Part of a small language model's weights.
Size: 9 layers, vocabulary 16384.
MLP neurons of a small language model. Each row is named by its layer, matrix (down: output weights) and neuron, and shows model dimensions 0-127. Each number is 128 + 24 x the weight over its row's rms, rounded and kept within 0 to 255. Numbers have three digits each. A neuron's up and down rows have the sign that makes its largest values positive.
After each neuron's rows, "raises" lists the tokens whose logits its output raises most directly, leaving later layers aside.

L5.down811:175126152103120147144121109131127145161105099099151098162127109094088131137131156142138091153098119128179176120123155140139159118113107106150109108111135167152122155136079127167183165090136150160130131117151077126176131140100094140121102139133129117127114150146119132151099118128102095107149163107151113117129144096132132097152155141115096153064161112155096134140128119139136096158096
raises: " its", " another", " his", " several", " these"

L5.down864:130165116167147124112092095116159141106129104139152131142164179101159131150127112116155102099125192166117147117132098118098118155113141157154149096162064114101136130129110171119162142147137156125174128161142138165110144103154155124071101141157160147129126119107141108111167114131171093126179143111107113156121135133127117101091081116135149090135139086117137113118140100115109120169105
raises: "re", "ras", "le", "les", "ised"

L6.down1051:140108182103076115115135107138133101113159088133138159177120150118152150115100135131120090149113106133139112109112183138101155138109136106151138099085111177120158097158182116178133166138155124139118137161145108151109141126130152065125173136141102143138128150104126094100124140140109117121133162120119104164101129152149089091124140090149156124139122145135125126133130100095087140149094
raises: "les", "ing", "le", "bro", "bre"

L6.down1064:127132104121103145114117108138102113101131139088111139122132090153146125106147136164123147139160163167140101098147140155114110128121056157105136179115164134128128128159123108136079107131097157122159140165176120151120134087120090162141150138158126100115145150151138117092119123127111144145140130131122103121136133147168156153138122128094100168164129154112106134144102141140137151100143
raises: " were", " are", " have", " include", " appear"

L6.down513:123086078127091141154157102127118134157157153069164126099120146103169121117111133188142130154090092145113136118169144094152087147143104110115125181122119151116125118129119130130134103194118137113141118143093117171138114139147140149131156116148136103128140138138142110148167116154135133149134134124164094078157097121156113161149093149148179128178127177122140119128127102119069176102149
raises: " be", " have", " been", " appear", " come"

L6.down668:104185161176158116144145137158108126142093160107130111177105128101120100111123125128175107129100149126136112118136126105147138130145164151107090128152146113110187112123126104131131121133168096133158127111121137147126151128151177141102150127104091124116136127109163110109111142106145118142111132124133147121177088105140152122158149122107120101117118101111143120188160119155109106151103
raises: "is", "ins", "ids", "ises", "let"

L6.down100:116137146134153144117154119126124119138121110184113141158109137160128114127159102130136140116131130116118111103173083121179110118092118138145107156099141159137149117128143138149096136158140118167164112165135148094123177144084132164176131135148086167127110087147125135099099128112144182083145127139138129103128099142152145131152114141085124148123140089123137103155093128125111127114118
raises: " whom", " which", " them", " whose", " these"

L6.down832:125122074107092155118178142138159155208101133124120083154127132078126156126127108148079159150086096143137126137167094113110119137094103137139079139119125131162135144088078166128126132170115103140158130123166157073150160127100187093121110171147161155136136137147123102130141088145135146113132124121155152133215111099126108091102115135088127130102121093113123182108141124136131134108167
raises: " it", " them", " their", " the", "ie"

L6.down310:130127172123117136152161133164133126090161156102083130172123133111170131114159104142120137090094141151142102126159114145115160135109115170098088091135148091116132140164138167133107132092150129129150122127137114135155138094163157098118134087116121069145113108138118127152108164149115142120149153126116105176115118083129162127117121127106157124110087135130143154153121099115100134114127
raises: "ation", "eries", "ated", "ing", "ies"

L6.down1277:106152181122114145110092149164169097085133124114109119124111128119151130140164092141135144139098101101107067129113122091094122129124144141103105109112121089140126158116114122134136134114116157177135148137124142121125104166130118141148111137134153144157118100102095116046139106167162071144117093110110154140147119152124139127133122137164133122154131106110094123145111132164128109135120
raises: " north", " south", " campus", " village", " nearby"

L6.down114:160112087170142052166135140112095126144114145126118118162166196109140128140145134123120119122139097136112111136122124106189148089103097146138138087122096097130091118083127117132119128117144120119155153120111155157131125162129107127119136105126138116137166105134126136123145194109089121118140131095095138150121094130148100135154122155163123123148107120117120092175151109145115123123095
raises: "er", "ing", "iet", "ert", "iff"

L6.down225:108183141130183136145090156126163144119084093146170098165139141097111037093125156123149111122096173129141134123141160154117110125153119147133151170124146095095143088135137104147106126084150140098131167131123133128148162123145149153074144096137093117106102098106127127152134157118125153112111146134153094100143129129110157123116131140142133136141127116130095094110138153122110135149125
raises: "ir", "ire", "ires", "art", "ult"

L6.down300:100132134103138130107121132132120185165104107142158120160130151151120141134111156148120113115138142153121138124139189152140162098112129126101122099152118133164138122116077133127131142143106099120128144101120144093137164167136127143130134130138158108120112158117131147141147152133152140093178121137118119124116108096128157065143177130134086104107145100109101117128119132130158129090134
raises: " the", " its", " their", " these", " this"

L6.down795:116140115098107143098134091181156143122097138104152114129143118176110108133114081106103125118109121130148087108149104090162150125153107114147140123107112097135164099183160149123148113097096125123166157079100129128140122130133138122152098160101107107104139158119124151083105108154097123102143110140164150160154127166137151092150111151107072128128128117133130150140111168146124177129090
raises: "cted", "ctor", "ctions", "ction", "ification"

L5.down448:143096149130177102192138158104121110152144123126112135151125133111152116113139094122137111154094127193144126134146157116096159083093134128114104167092151148117109144126123163154118147114154096152187142164139114163105193113148121142150132126087132153109150156160157134128142143122149176146116125077101140145161146115105122124092124123128173098142147110123126064125106133159124079095127
raises: "ment", "ments", "ful", "ieu", "ener"

L5.down490:171159129100146119102079136102151134164078122141136110144113150140118124117081118116163082115135115128137122158150129130113095154134118114160103154181098076158143119095145146108157114113113154142151118148148118148144097116125061085139174133087142151125140079123125137146128147165137111132176170127152112135092086124112127108101158095100126127091114091086149127136133103113133103134135
raises: "ist", "ism", "ios", "ists", "ista"

L6.down308:140166182133122073124131120119125089075133134133148175143135115092128112097151195123160132127111135087135115132144172136135121101115114144117120163112127126153105119144112147140162104139121093162138179151141116165150178158161171081145157109075129155152137118092109087081115165127120138143121110105123135126128093084144113069145111144131160172118136132147138143087149108100135130111137
raises: "ing", "ive", "uring", "able", "nal"